Weights of a small GPT-style language model, trained from scratch on English Wikipedia.
Size: 12 layers, width 768, 6 heads of 128, 116M parameters.
Architecture: no biases in attention or MLP, untied embeddings.
Training: a variant of Adam for these matrices, 1200M tokens, 9156 steps.
MLP neurons of a small language model. Each row is named by its layer, matrix (down: output weights) and neuron, and shows model dimensions 240-367. Each number is 500 + 50 x the weight over its row's rms, rounded and kept within 0 to 999. Numbers have three digits each.
After each neuron's rows, "fires before" lists the tokens most often just after its 100 highest values on Wikipedia text that the model never trained on. A number after a token or word is its count.

L3.down329:554441405534587480528494521487481452475421481471559461505535486462506506433481478477456527547512607518504523529562445513574500448442515576483456483485464484497513530530489506461492542540499478486462510497518629475478490461498467430492519497508502540581354372468544502566411511509446517595520515495487522478459444494480377534474452543557525489376571608467513483488454395478479449495533
fires before: "\n" 55

L3.down837:493574568530423490618520467537456477586591468421491440494536586422552519516429549529368461523577501503472450489479471450494526536494468513557451460571441447413576519486512472503463463467489563593437492531520510536517504489548411562646438448500499513489436595558518452524479537674507431529473558493578441558522445482469530501544646471436502384420568560529479496511624571466515511541543
fires before: "\n" 36, " Pl" 16

L3.down3142:531500518493518511477518518387561511597505510445527476494544505596469526462598470568531489468572636412477540563494527455548521452580538498531513545508569503496503427533548472463503508476518533522544558481578446500576510408479436509413485496505576441538568520507441461435607410580526530500449395484390495459584532511497507560530457535485451544513470472540516406504423429509502572462533
fires before: "\n" 30, " He" 13, " In" 13, " The" 9, " It" 4

L3.down2239:539566450447503515481521470509426562597492594487416538484439523520466520484565496524463535553432573484470449501513522520539495515460475417536470444437567559579523419565452548527474556427490538508421467490478429565551490455541575395558470582532576478546466506539524502425588463545467469482555453496566501488540488457474467514565483392526500515582511498505480529441510518445529587472504
fires before: "\n" 40, " In" 13, " The" 9, " He" 7

L3.down1156:571473533569473503647574474456508520484481421507502516372644536599603562444370506484589503534501495537568424506498545454565542518583505457558565456589466386544483490439499465527475594466544536436363491531597480526548465494514499411462502466505537499464473435627465495568530435550512474536562514524502490517428446564504396472576506576420489502553560401526449480456427566378511477477481
fires before: "|" 34, "-" 14, "\n" 6, "The" 5

L3.down1178:537538435483565514396515516506507553468489466498523489571471418458530535508510529518489614460415553484480462619566546526531459459557467465549471506455401497592490484592470431457484536493498509504601546460467495568542427533455478629465501492525570453500519492537484517497521556372437513583482465454547533477519518494465456480485539416509418508530553471415478615487572521466461477542537
fires before: "-" 74, "\n" 10, "|" 9

L3.down3789:473518562530536479416471512502504583453455578468525489519517497463473430525516458512499502461463515565440449470527487628586504382467505592370496429558452515501524529504521488496462520522526467392560436502525463455438528471530452505483486494487541530523519508494425547524614556540491508479532408484540522476510571448546540491502448438492441531578510550434508523423460515444431640544538
fires before: "\n" 93

L3.down1977:518514430515520504456443464506514410541563478525495522554489459498567504577527400483551476506410588576454506624508448467466491542422572420524404436398500406495588496471413503543499429526429393514488474368474524513480491544533466443480458445472511551516478329520419532549433563496565469547438438518436486530472506449561569515480484601481478499558589579431516488509586515485514498499493
fires before: "-" 65, "P" 6

L3.down3189:481471525473550521511538542496423406530425517477489527472465481535393490507558494556470511543467510523471464489541517515587418428491505487477473447503562542500472524521541427511563498468545472464522445480538416569531546433443561494486513512558537567464571447532507523349612459551570481480583440498417476528507464462424465613501474428543462547507464472506560447476484435477561498558513
fires before: "\n" 28, " The" 8, " In" 7, " He" 7, " " 7, "," 5

L3.down662:491483530468530481462564558498508495456501498498492498607468563536558610527531499471546528517556561502536460439487508487439521428548550513516569487448546492526549460496495455458503511510528497492509427477499408501484381433509472499474465542544458460498535371447441562388374578513555578563508581496467496443521498524451508498426484587544472495467551417435435460447458453502470489532469
fires before: "\n" 100

L3.down2003:488551514549545427448477519486515496535441452580477512491597488426511513474510530513484484514515569454587526494464530447450456502522504563500615532506471569480569411479466470550585437544468390422459509598558497466488485474450513426481448505424489471540462533489481473483509565507462524427570504495466568496482535550448441440466548573480451456532555486515508580498491441483539467404571
fires before: "\n" 26, "-" 21, "|" 5, "The" 4

L3.down3577:500396430517461484533450465498439403410543511506507510474495528493452555422486479505453456515561499556488549433475543501559499491534541521466484505462475483561401613415550623505469491533448373512490595540467456507478606484378482476473537541565484527522461235485463544476513483511516470501532493523549454553512389404532498507468492465506438421459501523526577447543455473517487482538528
fires before: "\n" 35, " The" 12, " He" 7, " In" 7

L3.down2704:504414467549518474435558468458512460498598450488549513500488571598556485638488364448519485513516480591508490483564477571430535551414446531512489465526442481568596578494519661553492591547477529573617507460434543485449377512468381556532498525526551576557555363494527522491575513455539462401446593488571551446541525525578572489522519492537580486503421464531593445500569488497560542440435
fires before: " States" 50, " York" 8, " States." 4

L3.down3832:475539447526514476558524447485501521481447486508505492499539482503535457550526456529471503557546488503452521446499468473493466547483400489457565550522509459518555466530487380489496538580544544560432550529526490459480424516422431551444486521582522433461542422522606519505449487522504510496465502485512524504589495465514452528584478489523535586520518503516497513575518539454429476533425
fires before: "-" 80, "\n" 19

L3.down3332:471445545500535436517531493460538466476478529605513563500493466620532513473439391360573438502635569509537465461544500433410482410554524510588501497594485512541431439453425513489554492481461552495481487485503541628470394461466446457364483449548359512503396338539566426516433553527502474528528555517437521581570541540492453504361461468505472534496589500489520435461464489518536465523529
fires before: "\n" 66

L3.down795:490502476494573580548451489473543490504530549521497482488547589516497482422552508512509431474589564516508474466457423415433548498517567409461482557454468417440495436486492498524532505652487503518562519458480461525540465456540474491459501556568489438546462460514512518442524418473400471442462508467483530556452610495529539475566435471534486550424553368467481414605520492440520494515522
fires before: "\n" 35, " He" 7, " The" 4, "-" 4, " =" 4

L3.down2303:508557554449520476541478510563496484479505491454554472493515417472496510444433510579546416472458561519541483398486477501499535563428484482552532563489414451463479463508442515518488494481481475474458584600395413459462523540574574425532527534559558508443474429470446441589631380404538465465549477522529432525508525499565476544492534415497561444475581525486510442464462524522456498517589
fires before: " of" 36, " in" 13, "," 10

L3.down2592:432305472541478516568542520565516467433564524490534473463557512547464423410467548505472444489518381539472525411519495526503527454471523497489539481553545572496463559493563483511504414487497583446507504591543498448598522573510518356492428445428489571501509571553453491525577449484485535466507471549505449485448613471503482537480518491417450473524456497489460485507508509691489512472550
fires before: "\n" 62

L3.down414:514450478548488481502427541541407466481458436496539493553471569548588518449494381515496422449570498537462464507584500539489470581532489541578533526511507459496549480501405546555585514558522573482582573491538558605551410491483455457480507543489473417501449512580524613466503504470480518556441484456491457520509448552608489490505534466437519473488481422576557472376526418493583510484544
fires before: " |" 46, "'," 4

L3.down3745:474545488437516466484436492509471378511440512561574554431543523502505472541430491593522507482493552449477489548513418445530499444453433513542479491509455526401521493583498520542552678472449519475424487525499480485537370504469597548444553470511524568442524525483498471453549505634462462475543449555495552549484442429508450544501519469453440493508521474497533535497478508490514551389513
fires before: "\n" 46, " –" 11, " |" 7, "3)" 5, "5)" 4

L3.down1463:488461491515474482428493465390542505545581536478578489476486514532515492486593446584440494515546557432458537550484496495505500478568503449536549492568674490571489426465394528489491510467459545567470516502548533590474436429544463455462470489534640520440476525516484524545457447511460492513476416490426487532487448535482472605504488469467504462582522458532524536459469491429568517503483
fires before: "\n" 30, " The" 16, " He" 14, " It" 6, " In" 5

L3.down3493:500441520485580536419431472465522471422521525475431440482399491530473518507437474460491545511521484584528550487502468459587453484511471481535436492491447539458525444557337583470525519564491573627485491535508557453479490555449495446501482603494599462513536463512563537462564442595488634472395437469507518547466452463540450403531526441408440419516536522543495478498482446545503581461561
fires before: " to" 23, " of" 21, " al." 5, " he" 4

L3.down3297:535423424418484483466517534472514541501581521439421519540502567508422462434557561540520522510502502509493526481485539510557472483458508490502485528450539499509474432585476476554517502480465539473471442505540497504432475475477601426477464486402552590445546522564587521376669395551530477428501455462499533486536492445532544534486525476495509480440489530587510650473523441509464571449491
fires before: "\n" 43, " He" 14, " The" 7, " In" 6, " She" 5

L3.down931:507382489577488499577511568495544425455584450419541495482576546479531489455484476496515422434559440562483647552542516555450563528433465499543618510496515524469488504450538483532496512469439485426462441602575386450590421637470481479517519434442474510585501620501416520576595474538515501480464474509535492466448589489488516532426498521451393511544556481519432486481538552591446551456553
fires before: "\n" 50, "oted" 4

L3.down1310:507428523516482483459511538459547536502474518530452533509503547435500527600541483511532498452539433479490482646478466577484554503508465451574479463510481514457568511549557381471600575378556553503542450477588467477355539460479477534559471423487520432466560549456477589474470569426582480535478451466467509449515497456633419489580536419542485494579567578511473559441529440433498525428475
fires before: "\n" 49, " the" 5, " be" 5

L3.down2323:524506498443453415507531481552565522505426534429487491531525480568417511503599477512553469550544513455484468513408501493518501495485586519538401496469549586426598471465511505522585465524493525510466394580488528522490501447530473497487481515444437524514486470494489519429537481570481483493561538608474534628591426582578533538427509477473507624441569555502507459575415549446542565513467
fires before: "\n" 34, " ==" 9, "iang" 8, "my" 4

L3.down1939:542438490511476479511601520506480487595490517535432475434507544462547536479516485585471462486491531469495561541433556480502490524615515431501469481498520503617480508505534511562480426446499497483463533493469474536495482511500532470464476522585558555430534422469516570341565383481511465454454480444463501538539477394510518546502457439500458475438594508550444552487517522499506463456493
fires before: "\n" 32, " He" 9, " The" 6, " In" 5

L3.down3654:569491447508537465515538549537514466492579508471510468499502582412535487532403569532450624603469498519472401580400443542526473477481548517509417541457543509465563541460546493484485541503471494423461486541507497560421511505499512492559553502455478529539516490535501496553471586447467543547478464504404501502474491469508491508484469524489532505385471547500544469594521519472489462486513
fires before: "-" 53, "\n" 5

L3.down2449:493460511502409534471441451432500467636550518466445517417568450420485496579562420520425460544458513545499512578566552485492465407490520453485425520519440510419520525455490525611479556553492454570487515461520536529479491522577482506485461573441504364505431404455510465520691531407557481496464454430474582547494476482530482532445461526533435530430499455488446460542525573474499513537473
fires before: " |" 27, "P" 13, " -" 11

L3.down1936:525448474432556469609497550523487423483548483615537397474596521457482453521460504477441447629439482551458544506500557485546413515509531354453518454605471561582486489437520516553486558541506423630477440475612521520467468521573526421579539544339539533495447461451515472494432522535456477488533480519564476491468522527483503522482457578537469541428508490526452433425550482439454528441462
fires before: " |" 33, ";" 8, ":" 7, "wer" 7, ")," 6, " the" 4

L3.down286:460495538462499427470530518464536429466450464531507531489575513484523559450438418455494536505427515498478503542472442453480508551497557578553492454517614502444515527447464511475514495438491417445536520523471503509493499515458456420461549538489472452473469350466479500496398526545417514486506476542446499420484525568493490514458463445514434543551535516385416549505444512523564434447524
fires before: "\n" 41, " ==" 16, " life==" 5, " |" 5

L3.down1900:521525541528466441527577469487487449506579553477523531445577555534587518510500498517440528588523533460478477442468452532543448469453599424505444558540492534459464559503498535522474552501510417460614483476520433446459537560535468622520506487511487563524512484472503448471477492528445481459509485517489583465511499498485435435485468448522549547518537576493467518471531382480417499491491
fires before: " |" 45, " Racing" 7, " of" 5

L3.down323:445596404505527427513538540474558554535431480428484512513559478464574521581439480460489565429558516548556462562501440455493426539520534476505438423499401499431420484476503410461555401513563442547536588448401470587516537586492492419484538456529462488556581454453494545609469457438545528439535636470522466529495500548474480567448477475446477511478489527518577442441476495431540545465498
fires before: "\n" 42, "-" 12, " |" 6

L3.down1409:513389534478449462427491433484442463454478486452535611497508526376441451551522489408549408574521484496532519535552538486513489406618501400453561566480503583508532512487418509506512547547573500512477643477481514527469553434558504383529548478579458508523474505430431393567467481412548546452523505475515533587585504475528483498562449536446550481523516458508473516543475559420492555524555
fires before: "\n" 51

L3.down1508:479433516536495509548516578544472529549490523542472474516471541468478523416527482547542504512495513500477516425472549506438534480592561531465522417427457524491490471559637552513484455504480594526501528502453527463391451567497402517464500529567505527502558453591477460523475468525574564550527476562465510430434471518469582475519562509454489541463564512515445442603403463494514424506463
fires before: "\n" 95, "-" 4

L3.down2774:509546500479526537523497477443475479527527506454559502431491507525444521455602534544474496495483549500511543561518526527544505505502467528474554569425575603380501345504574480491516560535428575510523555522564418539532562465521532419444519560552520535551546564496482431300599518597480422509392456494414541489488511521472498473473581516498494475464502553542493438553460419582508527500494
fires before: "\n" 26, " In" 10, " he" 8, " The" 7, " She" 4, "00" 4

L3.down106:477570572475548513441616530461470565522441538527426492486477510509468524481512484463480546536497446476465464505515467564460515554557520594521451443552488424553497617532553395417532478506429542483531548419499477438505499509558534509510432488553522479548548377434479513464589588467566450472547532496569564590559561415566562570527483545534445522498440495484482450438521434519416531555469
fires before: "\n" 75, "-" 11

L3.down3064:473414387475479409596467485509418548550492486472468409476464490484519422491454586613477503534446557528460550468480489516442474533512432488482497559584497506428518524532490506491572509527605546531499482457470438523424484504516501539519533487454485435485479494503522487532516538611464500528429500439471449490539573426508455505408511520543497454514521446546526497620438499488433561543438
fires before: "-" 72, "\n" 5

L3.down2376:553481435390552543389473447459507470409507466428596544459515457572537540488490503497466451429578503515497500411491434471439561519461570557484541558540459558549533560458580496489540428497489492425510490447530489487505516526513498510487418412430525538424570574503561484511488472455451405537555588488465479532507414539546499416452459523592491560491362418535596493433483535426412524464576
fires before: "\n" 27, " " 21, " check" 4